MLP neurons of a small language model. Each row is named by its layer, matrix (gate and up: input weights; down: output weights) and neuron, and shows model dimensions 64-319. Each number is 500 + 50 x the weight over its row's rms, rounded and kept within 0 to 999. Numbers have three digits each. A neuron's up and down rows have the sign that makes its largest values positive.
After each neuron's rows, "fires on" lists the tokens most often at its 100 highest values on Wikipedia text that the model never trained on.

L2.gate800:537493502448506468476530402476460590484432494503492423460482578474477492450601490540504495463553551410550537411571573550559459480520403506456511493500479491479505389553492491480448530478462515500501434540491473491445536508538425522426504384479439460499498536488450592388446473559466536506423516513529537554582542571512515502493448552533470526571522516484573460550519506525593518569442526438488553515439485501506474481445535578484464534556450486413487507537467506590562416369462583520425478540559497502506532468526514474491555382517459462539422533472532522457388413493473560396371494576551446504490423485471552419558565492496535497461596545534514467575563492473494442505430498553471544451545439607406418538439564420520499537465551487420443526560470425546590523447557481
L2.up800:529453600456473529437546371549561506532438500413450449454540581506475548559497513570551533550609476470516523432582589538461555489563491565478487570506477522433500549530445502569426570548501447449505460518593489529462513560552403441516495472516442567569479541490494504499477471550556431506442490471505518530520485564473490418438371485491405562514578453529492457509385514527483446532491518586480512432533465562462492589540523526456462553483502496495463539429464493599512444561534519498491452546501379493546537450480477556572522505511466498539447446569392468518448493543526486512484443499499535529485521517557491472632476541475519489496531466554510432523552385482488480571528444457493421385551394572492451499533453514518589412439548546520586588523522547477562490456511527
L2.down800:548443530472603508425565544586451538486543469438469501537424533562485508412516520485475508408531530456494497503595407602503533446486547506416498505477537503534422499587524441414478575459515508439532548519491431421505441450545428602509497447549509453507518517460501454507451497562495460557491549533525573505524387466543448526488437516456543576511586586549559589477452468487550537602398564560461550483432462483538489426454541468474443479486456507453519523505431539441574545541501506470441558467592414521525559485450476472507550449472517583556557508379625490506484402461488479539522471396482475496415574489558536571522424461446487455590485487549540499578439610511453528548512459571425534461505511460492581504601466482512509565483426505528485492508477460525433535511522389
fires on: ","

L2.gate848:518524434513528554472426424427511464465518564472492556603508508528582535526539471414499519570455446542481416588525540474296496523523496479454491564511473515499578533462513444538492424493467547510493487491462571418573420565477517468454527481471455480497477435524499472400644471510494493466383562518504370570472507504425469416522524450534486625533506504559469589477545513447554445499493526488458576472538503499499461522536442472536495523467515472529487449562515512430524546555480531513465490410498539466512436489409499476513482522478469518443477571486416484403490565405490553502562482434436520458458531532535513636560490470496534535474542623549478493495517524581507511545512578406478414486503455491524469519432541532537481518482571460527418601535530607595476551496546534
L2.up848:490556469495573546407440547411444372452431440486483495568487451419563424493497484483421590465470436515492526559524525435476537485367504493549462607570496476580452474499575551531556426493410478506436451503592570523488428497489509578513598504471471382463457434503542417402565520507411548503484539428461491461552609531492540407492494502492467632484498492576460561613540508507399457473467561500486531447471542618521495473473471482514531467510529501513496467517473527484565493494475566577513529409565548453497462522417566500473472502415521468501400501509432461461541519444542501589494474477465524533423472531546556508528468556562521529497594546493512454503510449558527490486427592472471473507565532521472536479468429481480522439509529481496401562478503579524463511415482513
L2.down848:464515515452491491410508588515488426477489415493503488460513419424493507421492591541517456459484441504511538465483464537658485458444564569541427509534508483536386546530550597518527524455556442503487514531568520602468465505480482595515521450467503439445456531476499432600446515509403505528618523444547583439560535516517498469437521513504455479412460415509472518532520490493517446490449592500448444528520487512525500476400514447433573456494509498448496485489486483637525474542506486580524516580590454492508488546509501481479441476480488459476512447496499540494548490512568492447478618459502591451471462538498544371438521583561535453485539461395487495507488489478527458530472512516481481654446513532474592377516455512510494413545480580555498491466536494496429479433450428
fires on: ",", ");", "),", ";", " act"

L2.gate947:459483471479493524441502396554494431511492539544439428545443463546558485525522578514531496522497469491502494410484593500434437580637530513539518469484506506483494494492518517493508581487483488589452460593552500507595500502520552497553373553499534450509460506484526461481549475460527458548652496461515470556513451452480449527502478486440564587476462513501522513467410569478434389514453555427470528452485528474489450541609510505527496502534508427540488485585449516588514515534379482487497418537550442478539526466574472548537569573450478469501566447471452533399561419530418625490514560436533512484408562579451393483505510524528390497496495493494569562486375502417453557453574553488529466478522470488435462474566560498513525468501440573411469525482492505516487557508449547
L2.up947:570475432487627556487455533599482429442565411475450545478505366504350537508499562605479568439515486565439382464535507582479353516472455530473525561551561583422514505518446487477512459508463506453548542537548476480505518587431533527529525530494547576474443546473500477515481529472524414412474533544511427611532507478386491574518482443504546597571456564571568460494440472547489445490471464496537592580500477502495551460477493450460474624540499503486566399472521474518492495471449583531500452435502525469453530495506485437478469458485385511561424514584476443518499476517498488509495527399544527537437509491493435449489515505558492416580522464535510539531521463407418582479495491487478440468466522566530530454502481484499472493507479514542512551597597398499494598546509487
L2.down947:568531496553660575546441529495506467435540467461443527475486452436381491474505512580483501438536525530475405522532474547481418408510440458445522541540576554380471503525461440525498551555488562495536562558533488487503499503439424537533480522493601499552444520505561449541453609533544511477383518528501446530462588458462536497490471378485514563545477615560521431476476500526501479469500528412521607546543416463468557519442422488475460592534426581468598412615433543517495560484508526510488479551487421502508519479442443495427474457463410484563437549523531495490448467440509493516461493447478456519468493579467450462489508380539485491552612528477534498510608441447466547502492505466476468499558519503468546465544582471669479487442479527651462473574554437484495584558518432
fires on: "ar", "al", " Don", " Gal", "Don", " don"

L2.gate66:551597502497582455533516503534587475513542482512506504472582515495488545440393448488476475584436506431500436508401525474539425594500527478473525533453377461539482538608490440470528584591518435438527556463602539524435502440515501408489530442499448574519442480483500580507439491477460541587481469510538448468537474471566485491472475555494479437516507483383481569567464496508477497555544508536554509630449463459415422609563573569394479487489536531409457504486550425627464457551471455510482481496496483466511484513490510563527465500545447540573680521575461468437481496575402579456509488420548517520507499471514450481587442512482484417539479525559568400499494522533565497501502470471550550458606487522381511466485542424522525565490463460444467576422482565528465570433437518
L2.up66:554565537504472381592481427507538520436558498512518508397530503482481501514489476517429463571376388436466534528400603457453405483433520501444437570503432445425489424520520411405452566501533453472534405534507492491503453477496537565461515449504548558352502490475521543482414492531427475497437413546531517508469517501567466460564447632488477508523553521462544442502441469523504428526576482458474491523484519529458433586534498510466532539438491513456536464497564439576450457515507476576554476568480473539513442585462478504513464505485480552559534538601530465475413422562481544410531543523499566425486546516503470514470474398487519536606482445499563479541575548471541515544490497554530599399498559496452525536488546467502582510523559522561536586470480563435537634437481569
L2.down66:470496591425487486525537567476455558405560514551500449498551565500563505510430521506475518514552566420495614466514519533368439453414494588499512594570440416524520433445457501448522507534485516509538524565362488519525486457561498598504471518485590534487547432567529463595489411517434491533520510579472458436480486534496482456588494611504512461518542535582530351516489486402447451489598514522496541461472509624577407562479411467575562537360449593517499517496623405554580450550546533526529484511537440476498372489518514462475486446523559507507456559420540492556459496490508541547480507473411489434512496538467543498424489420522562467540496495441528557558456467453514508527578461533548574573527543429523580444555512514414572528504493413531424510506475463481529631573579505
fires on: " of", "0", " scored", "5", " water", "7"

L2.gate297:552451506543539445470555510517536564528458555501537422453512456371455507563514446528501541495547515489487584401489545600459556523438477571607495508402461524488479507505440465464408572543408421601548495500481444521469587510599448484464487467574404510542468593484401539446485606497464517552448527574478452464523545500517398485488433538477459578552436465539480358445423491534422501535562491519438462456423475439528520536473520530510437472456507526547424463435478506591442502490479527578471545498459529494479455436558507460520505426463479462452478574458472485520543450429414541415516481490456518501589475487485485530599499492598438454525459509496549391490623454437502447472463454454459541486465450623412499527518525449467502484508546509471591505535513551452489512463543454
L2.up297:501597552495478558414564464490487544437462579493518519500508492514503540546482362503489534505476522482444542506502534563520466494579510492563554613444515569433504473507589607578570541461423444562471471462582458594431603530581515431523569531584367521502384506557499474425425498498484428408398484572507556455499599477492490393512447483397520560476610506483506506543525522514490541464523539539518559521508590542465455577593535513480448472495527514644485531449527537535496497510528516496432531545468475398550460460550512566518476498542519469536577521543498479445486471389443445503519548562451413509488543543408520389565524541466461483486504468601374475496485401561486511518553491533597561381424469531443433571411569449526590440524441533501466620459524494449593486500497483
L2.down297:551465487513532471503505529504505537474474546502438566475464368502541470501529525492565550477502462493505454386380484540524453513513469485546482476428487498481559502584488488408506457478519465560468421508583423516380494480480400500519561515565484471491441575441453379554419469527387494449479542559434487527384545391483516521525507601457599497510538446568496443450417511454469546561503548543513619482524568494493393474563444429481365475466473536514547513445564471417508524542500478481509508522470484572417535502459485477500558495549419532541385414451533471495552490425495435556517565510482508502455504498490493423530493560449575450479523549454492457545533515494475468540472549621468547449573584531474507440520499478507516412493412564441472587500571519494521537479487534
fires on: ","

L2.gate494:469473481462493479558556429541529496547469460461611517450540477534437558487542502456434476540486442511452519394495486465504407534520458554527561518545507478385499409526474536493541533493500460559549502554440491393516464533397468516447461524487474492416440528441484620576490370516545358499448455550435593524416464529538577495502521468499516533611497506492592499477561579522444433586521480410505473479391518552502391526454548572513558493517468477537482469532459407499519493528454533537504503508541437492499436502452487476462545517501482524464536433552561474531517520627380562469444399526460552555517494480503509626524503483535524538527539511541481514598540533527555546474504486544517547546442490563522389548518504525502451456510440554618511483472564605546462542464482450
L2.up494:513545538498551514545481518524516458650473487500555396444507498504479561452492587448487468469488403412500532567492509573509523598547469452488506481522544526480451522457575596496622512546505588525495453489535476466488449514427446448485470564486543453521503479463489530515549420487540530603443498464495610521480430473484517533528543490519562409596520604515546373582513512503501472559483540539464501501466449516398456432514605492441549458483498470590452478537484476483486491491379554548442512522549416501491503511443398496526534438522555497468503507486503479455511551539414507561438509539463539484498462515450618486434596494559433546473517446392675418541509426528474430394467602535567525582542509416519477452425441553528555526522463525459491600409470522509572475546510460
L2.down494:485476548514632529556465713528472491585477525506520439490468541500572490492488621538558451431507491369495564527508542545557531481522510450439525411485529424542429578523479512517520500533513590515541552468519492526499498451550495439472573516446535423532484410485513514499479556442496533613510558436459541476589551481454476602517551486519513467522471516557467480547459448427519548501559510573401562504597510484383524476433525494499494467553512535514557502553487558398561516508417485551454450492475475529504563540462448453565535410534588547606531474477475490384457524511443446558553572418502556401434467508395559413442472469509490458495477408446572489493504564431469451426463557550456470558553448424523582516387507514447571569494473505496474576446475388449540503557514474
fires on: " of", " he", " and", " Washington", " for", " @"

L2.gate875:412561505473518470429522444475564570426577486462505430538499533547535412449572510489511523533446486545568528508363555478442477490559516470546461528498568496587540439444394435402584498502491490547489498500449501459524451513475480538477500561511530542510528551518448531530496475478473555514384456474526475384446501542546562425354472497592426458478634458479523505506461462451478466558480413485501448565542457463542452557519481587549465455539437546528509502452471491613529453447515501510523582480409449497450495491493508456493435524458451510557443468490525424497426523522510508560420462506605495499504577412564480503435515539498487462467552533542419530426496416457478509521505426460571536475495470503467514491426523470423459526512575428415491526482508473551529501480583463
L2.up875:432511546464467473458553517478513486576492544484445470484424563452483426483522441567581479476508512419508536517462474536476500378443566494533524469427513435497476453451607451526516501484599546487479415421496489485533513413518428545451572465490558470398421442515553468591554522551495476496498481502591612482544568481521457572544589452555509544478370474499547536517467533482422450502497466565501531480424493447396559503477537583516538469445582510524557497456588500547464561467562496506480491632502525481545576490557558570370602496485508456501508490521547536480480498491441512430504467561509511549402481537546512466492495502574496497467534481481411476421454371542475456529541580544544516518502547444496550530399554440552454544473561530479516659455463484526539573451475526
L2.down875:468484517541508423396498461471499523545432498500444460497457510422515460512521434547560509417549478440538455512434482430526551473382549507543509518500515436429566432449513528517505487459516497444448494469496512508540466440523459479465496486477522528436458507516553446534575462603450470516496446544604500499507564560490463477538539525408480532423426521466509525486588475499429441518527463563540511476510436489385475511494491525459548522476615498499554521448546543532461550422528476479508525616448498504521584486576515570427566442533595461502511505487483552552452469444373436498502493511537506497383518585516508511581498540528502437472548503417474488394457503491398488482531548505459501446452504462502531587419504427527485534384503555505568659461508487564546525462503451
fires on: " =", " Party", "urn", "writ", " writ"

L2.gate983:441547570597518531509562462567509516511473499500535435604510551529527501574506520497482535551456488502524453488335404410459533461461511392467447550495441580599513471483508506495442525583435395538447406557628542539466409422485514466533469496402569520525488471561548412468532380564467457551460482574529564488466446484500539444523492453536493577446526497479560538480621467554544510480470445533634531462465503547512529509487480525450548432504478450417609354594474389452523596530644539610502473572545527487494600552482415553572460460573443521555485495476468421464432463493512476454583472467509462513573473529521592434495559548481465447533544447534419488511479459473499535465500495499502554493563536494446473469487437489508551549502514492546553482379548512498490497506513571
L2.up983:500434566559543594531574390589510526557417417491521458641475473516589450628558498458453477594535457555478466459490521535530581546472506489481511451378447514570383483451463510509393452489446436540488490605558495519502469486441504561564554564420516464428410423516474444500524479579519536546446515509483554464444452463524419374593471526452502570493461480448401494496548507507577527558459517562523538523447449559537450510561473479491518518494528361369502395446527503482494430516509495577451534472448555415530522529428427526570453526655440561476526549492427473497534519516421542502550489479483498553511488491430526459528559478437494518471435491427538511509478461520521575434459546462440518587445490510541494417506420417540573571455455618491464413384500481488538448494493450
L2.down983:568454517580513583459456381552445483577380465449504567531482573452485418507622453433447442462498471480469469536436587561506581530500488524427529453474474455450333483392475405447515394442430468554506540533454478504508537469441513479521470522439437431463585428531414508489517549495560489504432439483501568420492477458530374469490484420498500493567519525476377535506461578480495511478493467585425453568422448399467498631562514446612490460485500435442528543385502472520441451436455508488532480544557539403566574556443525469465500582573493526397637548547445441525474484543528537517481473461437537506558479475537505569487519481451580536478437550395554486579462500563503500528521495434530530557524543475475520555452517434531505461449583544560522499451482475519493505479483538
fires on: "C", "D", "M", "F", "N", "G"

L2.gate229:543435487480481488442488498503536478456589514493551454510504574536450500479384471515502450568537465455536533459469455480464479621459542518536496504485460416508555571556442580461496397516464423436505477510513514517496519492441515410453566525525433624524533466508520587482513507431473483560557568480501485542535459498477518398608544425522429530608567487483463441458478503521516496560462466431540458495402446601461464517491454540491532426440467528384388409502502496340464529467481530513532538486559439517486515430531477565408518521516516455466478504562465496397502475454501459531543530601449548541512471429469514567568406506459520522432457501608517450536487509596513544517540492524398456564502533526487465493492546538502531667487481491566470487461468553452467554447496549
L2.up229:507496455414516467498516430533472475451547443493531507596470416546521472520523498514530455460417594492499519486616520511576475570530547411548429530448555506482480529506543438485502455441400556468470532462465647484605491493443536417461453423485555448491463547535593511485439503522475498501547485576511515559573493542463465457496442582532488522546389557497367569404540518560516485497440415482447571494484606462360595511494498531531449458548545404451519494638493511452565551428505538559529501445515570499459536474489520538499516468514457408587532525516473487457525485515513542547440517569529458544462497479527529559560606477485521542368456577491574473482535476535525456574470532502496435496482569540537504521489500466532488515475481502567497415450519569530534506516375514
L2.down229:530573486470522512504468448441502510424520425484473510541536443535507548423462506607515483434477503477525459487497498454420483511395377475445559515389529577455409494491525481446520548415445521436428446541555538484550451522470473508557484513476511419444519425566497513449553442542457479582470491604538510615522533436517523628401517530546463463534475532519554497401554452603462551425421491449427557502433481393506530417508462544435482469488570473513556510558424465498531522431496552493531517487494436426476555457514502524604467406465404470579572529517534529556534490547481553511506546497610545434423497462546540408514596456550611469489465531460524572548474516493443471539519423496489463522482524385541560466501535478449483502471467516492451477511385519507559467531465564
fires on: "s", "ers", "es", "t"

L2.gate475:624527511544550442537456617470486539418531541510523511560554587497528518452438509563491494507482466562450563581438391493493505521528453511532442532486442430564558570518498556501532464509367500583484481553533566595512530488572414462517548431434538532497542546553431421504533477482475457474488543635568512591506497531486552509485464506414480438524532514490507441542427446621551521444564551429530527480546494561512559519415511396583487473453557452488502436519458501481505458532482598514498483534501488476504444489577485477457521492459536539528517458490468438512533526297569434508551495478359537468511427481496487519432599529624465585485463514522473584503504513544454519527532557466503432463516556437551531499444562437506454498492474576494596478499509549594560541500510512
L2.up475:581520546532480496396507525432449468556458577483514508418527466478435491494525595557430611470439537504605528487492596479568491480524544598567463486461576576533564560612563529450527477512484542467472484446452509533495482471466449478525534448459460515548478522529424474463553496463487431533562429539439515619515491481506522471486533457483440532487499532588454491547397455494481522371461533418505617478539459533496572519451517435620419531424430480578449507413390581433453453518520541468516549537464487559533503486601470532463573432501493469569521357548597512484557498544534558450570518555420517549489463552474506524556497511563589521455464485469488443551503487568425527493516529516522454474531434442578506425552536578440496472457461473447466529489507484496532460487434385
L2.down475:444446511557431594403575482497528534532510472465505491538488470547534409546548484586383402472496482492582439552552470538497527469496429473492408493512534513517467484448493476547500503455616445449553467437513472413499585515510501523570577481520530474528545478409501552446531437470527495558507496428511399544468458491545490440427494502542517483508459497553520488562668462517488544504423449528433544494493416518570512507422576596462582492521542495457467451522597520584343495450636463561623583469489510460561531520480440451488512445473458494492496447584544517485434476600510511583455472435496492468498490460590507497554540513501512526577475474496523469485480592495480514480449489610504401496504468532498431452496481551365491516473575495399520490474471529476570397541451568
fires on: "ed", "es", "ing", "ers", "ated"

L2.gate840:462497594426489482530401428463526481511540548532555559534461538472461514576542540503488479519448497422426480500521555523463509502542430344574443457523507433493523473510523491513424457525507542455497536500522526533486448592567426446521511517411524561546446414480465461544534531634534534433478497488539582569532489481445447571515477508558449538560577521528495501533558593511466519491495527462562477447484502464448433562483464371415574568390517543488548458500518432510497494468477504489448521445398509415538467476517470507417412448550492463415546526565498508515471428572497488522532481510515522467556520518448455484512508466473475411465522536491487431585615444607415526563363496558473518433474458463459567450469364470525514553561505454519558468565478523533467569531556516
L2.up840:561478509518540523501498443476514412602538551530524465525368587533550490474478487593489479579474470578442469479524475495581518524532577435487514506561557479551481509533439549577483481559513491397462495511504503591551480554527542542552468478485552571517454449427459550444515552514489466517539427585520596514551500510494455553490533529560469503582480491531468470616593459562441535461514528587489469511617450490514528541514410485467575565474526501466522533553509452522493547583523496451544514430437409528546541494533578404428469460553531509493584548482588474473487487619588440465510533669487485494538504521604515589495515531460492514555488645472523472557565573403473577515449535516452577438558485408477433569626552499504511510477545598505457523446449461595591503614556496
L2.down840:535458448496532525474545530515532481616458419454520510602505464549533481529467481614507485540533548516485568488488494535452483511517549527353507456423572521568488414487468486534522501457476467539574517418539461538530535472519478615522499431568521543475434514414559514504493482297443534543521502558571551508562500481488508536454538538418488439563478525462624439536439427476475512463527445615475455517589530477528595510539511533489486489547555457530544552589545419556483478541470548551516493480453398565467583520493494507468469569481566450515483469536449521429575567457560462530490476548543519552426469563502420534485537497452513501481518531474521540426431556445559452539498474490558503485530549461450465516573581517555506540583480468490449561443507480537628429471514555
fires on: "'", "$", " version", "le", "’", " Denmark"

L2.gate411:525557518475543540489478510525559546520517484571532541469483562541479444513492539531493558450597503542486533533470470449536412404391509452536603530543407531531422520504487516548465490482498520559506461603567537551546455494569514527468538487553612515560426467525492349544516441498486559579465493606504573368464551534408418415392539592511494478500493466513556488551489462485451528521435480440571526464545508484504477456568561508477514504441509415533539585486435480493490422455500570488574508452450462447489462485461451497563517635555429454445554491532484418514548503561409515472565601418571492578508528488541524526532446574529456440533543530432493463487499497597459515486550457508474483448430598431341576556487428454480431471486522494529495486472472460430513549416500494
L2.up411:513622440410413517473474475547495510613438446482516476585511462520510535471420492471500508447427520467532531505522467471437563501547474497531438486463522473437552471462556487474494495517535523481469452477545516437518473442492494589417474535466413517459581402502537395421490522496421568561551514551512490555512513515403404493509490476549466470517537509553512522513484497416460447481414439601538545514527585498518519521421451508542475536549451561447564568492515493454560451488504580472584489523585495530451529527423478567533496501463462542458406417423543472493471451416530484507513511556534481539522425553546478442599505482447423455504460431572479499515490497405450442559423567513532437409601407546474559461498572447578445557453538526465522543442571515494571446535462489
L2.down411:485556486518539499504496501570441586517460434570562431445516514542510479448438542516547544402489530515541537518577514428416496418498511484548488538522459462466563554542445466434496488503431605475484515561558508523494527551466537491467525458508489482473450473460473477466494469455423545546568544594424622470533573461379369491460557593612479497479488484552527413493424452520394452516459562454452519490527458506526474404512524478482475501499449472525569592509466384522547422542583568486540590439526463523487467456536426470518489621555447519512550496470558471546540497442465530547517524496548456620550553531528567513557537474471523417535430400427511518448508506489451513566558489497447404523524538437418578501477493498561490515424539482517543560456416513460540483500563484
fires on: ")", "]", "),", "\")"

L2.gate95:544534456566555569445570477510556547491475438522529431524491549586485446528549592490543468529448484510523482497417505475472545518532452521538580514525470453614475466470435487507461583445479552609501481482552508494453534533488531531654512508506403487535537531458575578513531505429514530532482513577584517527525495463467464618456584602554492515531489564445515541525373548594507455546411593421538491490466556465479503486445503484556495545472476576389489465514459412422502521471507386486490492438469448501524449563545490461531428499418507446500414418559453451474606396641477536438523450491495545521498490453490490442584461475520392414498524515548493460502538501492412487600485473540521471415463422572491529467503458467537345576486430432447493528531523435506482465441561440
L2.up95:518537515571436538562564487435497586541470501498488541594511598542530484484482477511438498584470496471476464581526505504566448618543479553612552465500508445473441440587461568521490502512485507591483508477587480556417487534515462550541523665524388422583580550523428505607528468497506541510584559458555502502464428492479508607516453538547447480510491503555445552573546449612429492421450597515505509493543561581419385559525536497548558493494556451397418554503449459475461486432523407457460371462456517535483528524528529512539475463357490491518494428502451473506519442446498480556560405561576536536494469441456546492544492512483459475568581596532471462602509445473524488487554541562498422513461516490514511469477479424556420565495517522450542455513586539539502501495584453
L2.down95:521522439512528535591495614525504524508440561498490580627588535505334460537502562481435501517455511436461460592496487541583472560496477567515570491462451495510481460581451479537554458510569538508448477451551441514455512486550497478497528612539479454535574476500478546581515474508580536544572533458543458465517442420454526566439407533570446476477464473487490547516503449585447443449479563486525532506529513531421456436562506538494528582496449514436440534531461511455477576452495510442423437462406646518446519532464459562609521552395494504494521571480494552484534458470539444570549501493543425440454474508459560512477491527492436509565581577475415512546490441470556458453597504522472428477473542565576497506499443521537562569467555463451564467487499487592523515571602448
fires on: " white", " Gold", " gold", "atinum", " yellow"

L2.gate914:476528493532471431454472480458623462569533409470521386462533572453498570499475466494549542474430534489473429507501484504535603464562483499493534476519516500499511590554463441452515551566428532597485468499519496586523447433498546399539562462458487523411517502476537492521477609539413512527526544555487513583618527511603452472497417482479510512568504480505565403492463486482473550507426535492555487437400479547580539483541498524449481527530663574467532480505499451439444459480525474545538487632531546521479514460509401478492493423556457433438459460518428489456374513475455568454509496390444505478504467525503424511553479502475551487519403519509511399525488478530493489511503574430412552449458521481482546501446506469550500595435452456518490506350493515445408502486528573
L2.up914:575456481492383541492480422496473437591515538534480529430526469519572541457478583516405445494436482527514412479554388475619544520511456513530428466512543482452536565494531499516502597660434398575456507552466544644473494501502489528554537489433466478478569482497556497527503370456503455436552441491482567527588581479526471488579451496489516514490482518504534381471430431459456581497489542398565505480436513482531550530564426532480472504560543482512471563456447469547526513394458536609562386519506540458490527468523563517559492475510510487447463475411564423578477462398476486491525482429467452452440398530474394521555431496595466425511472518399484470522514486446523528598514506486469522489509498568534540533450608525495499475468549503558451518603419477501465524499519551
L2.down914:492455459510580543609484527521456504478512544490532594487490529449444439476488613552445517570532476504510622490541554457475446530441440477566451379477471474529532492469466578464534459456565441496484522518526542436532561582469483541504457530516411430530546557570457433589563436453564515483523492414495479543508541471485481504542552459465596545418558566506467532543470481473467464509551434594540561613578498417471440491541554577495566501481406490502452496465511583449591520525493529450522492347421490551469505479474497466514519560480523547622549497485592515528565538500471484496502491488498473542421472449552545528548486465449483515510593556482492556552546481479544524527436492561562426576539513506460501501482481477543487530562464525483521567611521518482543500591448442
fires on: ",", "ency", "ity", " sur", "ly", "olution"

L2.gate596:338478477468584494443506517463531526530505474491542545456457487591483461534556515580437546563439503540500427601508518512508513515566501553478568478452476558492442454588478509530508469597525563507584448584568550610481452477456509526476543463628445564509455494504416473537529504453530502516443492536508582478543462473500466490498435533475445521571466582541456484512537487587481479449469471484559545533435418551454437497476491519443523538489567519532477476470491403413438445563598591511537534487489509537540540503642629491516488553528499513567492477493575578447546521525547485510565548465467498418573467512437485519431425536502497451516576534538477502480562491548592439571421472519543502562498423472483572377465454554545480484466492567566444546486425460551514502493469499
L2.up596:394505463554537446465507471390534465511432455421544528482438511498541441627456458531364453528410472628557495579485600531528465473571434598556584484461512489534469461524469370522475526567463559388501439519472555585480463439474582502518562460590476477473441477571518530506565499519477457450442538502503533461472442427499519459502545575533591469503643532548452515493573499490444483415434446508472508549479538533366470436423506541522579517395526543571459560428486526429514432467503516450512562479515505571509511533610606461514478511549512460576423562455605515522508521479527461513493486521437562461506519572405473516498386505499516431501487423506464425560525434431538476499438518485552563559513452536463564453489515578581492592441468515550454561458479404511533485477559511
L2.down596:472464541537454485520514490416488463545529379409518475479534582532449501608516532500458482454450469570514602498465556540463476500494509572513554456496486473573468526458483402487550515569447543364536487488511534566554466480561584448512467442594604421475529400487551465506484415529478368390550514528449489449487490434578460505531515577473608482480507509484420488471502529432482474425510489515477491519558601517448496550460460446561512531373530583564466503498528454513447446456500494521576437455546514448529517526532495538561501361534555486476448495487470499537482497496476430457501463534418593497424559606494501548562457460629562485572525393463421510613579490487575535511508454513599482537563469537450570502470583433468510568470521459585511530400495497474510545531540512
fires on: "ing", "ical", "ite", "ating", "ity"

L2.gate236:467490544541520570482454576532549472519569526500514473540513427461520497450519440642482526381459524518534511534477528464551506503494557476519517607597508537527535558422551524537504477576467525494371441471479565584468418534530517595429491498553522493497363528495481424537619469510475509523541551610493466496424453569533577474509473492469445525484538499534537606439433502454459519492489532520526538486523479479498546464516555456609516476493452466455475573568470502518462637538548570446564583466433508507478525600578487607498448418487474429533477440467436467519581524474518541506497543486471479539394524560534500473508534482562514460600461555490376480484531557490572470465547457493505518445530444459448529460586517477466541472583416454502497534494479462455463413413436525
L2.up236:471493442438563498585485492560437568454467476502430453467464466478477547441456538524507507470506523475415527438527435470466489578499453545512568494566505557484541521509586506461568477604451489542555525472528495494547456539539604545512556623500431468500496487457500544481441485488481543521484600525506388437497465652510591471469444486559521485494497521564427618531487589554446509560519547576484437588581499451479420456493487475546562503518421473493555412609578586467461530556462502493532451487427566488537562517498497441474502481450495456551489544440488551492553456460471426536489494459586474547526407555446542424458582470521451507513510560534550488548502534528518444512455499465504498461434571548464494434677416440555498525555457536615606480515548531581461543442514473
L2.down236:488550542497582528582542443585481548445527581527498499426547445473505501411500484449489413485453485489393545478424394464472462504430365496427479434538448561429481515501543574508615536568432456461591600472467492560529384505508513502572452459488455473501473425471493503520371554484481550492540570460498513530465471649512484506489462464459499520507496464526431524406517558534416511505480514603513558632506501473510520403461507492371543585448471452465492449545548556447435527483494516500545459500485522511560570562541533496405546449435495536500500459468536453578546526449529501525492572437433495460477495549478487494426518441549508475532473536483583456620502441529513480457472490445469474529556504444528434471616446430608529493548433551573547512597428515500431570456503460
fires on: "al", " Val", " Mal", " Gal", " as"

L2.gate185:499489508473566493473531475440499381510414463529561421573488481515376530436544554500533531427462507478492551443547543492509505482505467431563552441470537451466444531466534535551500511518589441480508482484544530436507544480440520491514521513489525551452430490543494472502466440478444484463467523556498499473498550508494453497548571390514469435595463511505577427526537540520485442480542510498572527423511512450528473537498498406480499563475467524491459465451479464548488618423487538548513513541533521574583514523449510487501448467482404483452535487494432515520473528475513495437483523486511358534472498517495541430494456473461510466454532459599523380368483403496447499501478522533476513504487451499545462505565388512487461590432545475445512525564401476512508471475463612
L2.up185:451404477554477461422535442541494473504537508545521542535482454430509539438626462386516507481525499517548447542560526545438440468463442444488435464454561464460565445526501537455565403453554552556472430575478521493565512481488434403523550590478443536478521488568527621375471516414440456440476504443396510507544595530511454573534501443541472523446511576522551538460528462464418442420411499472491456476410528485515524482516483570512520495479430489548452474432488414516421553380523503568525484451476432475479511518535498540497483480450550454475514502419458539565590504468518505574434578413450515485494478538360478519407450441615543545426440485501443461540528455509500425485419520475460455544492450488519504510467566439515474573501527456465495614568506524540595363542484535
L2.down185:497543402430564517460565444561503450565559548510577476565441491499410487466495461477475569495572532472507539482461557602493437496426517428503510553471502472450574497488532483525505462427535492511470497540405497455473496364488485494528537496495484523487596504576454531473451475431339439412473521488473413552491539553538425612592473414459484519464578480540586569461561418447504514406550551513505512506400579525447484552428444507422481538444512491530483437379462471539479602499461535529506441531488435466515472505470412574518514416435518380558479514418496515583578545454399503469474520413463533537547504525510491569515458503517525521472522451451517461388521343520578593477496502536538547426484519508490550479490400526505499540507530504400570494528484524464485505462515422
fires on: "u", "qu", " dev", " par", " requ", " inv"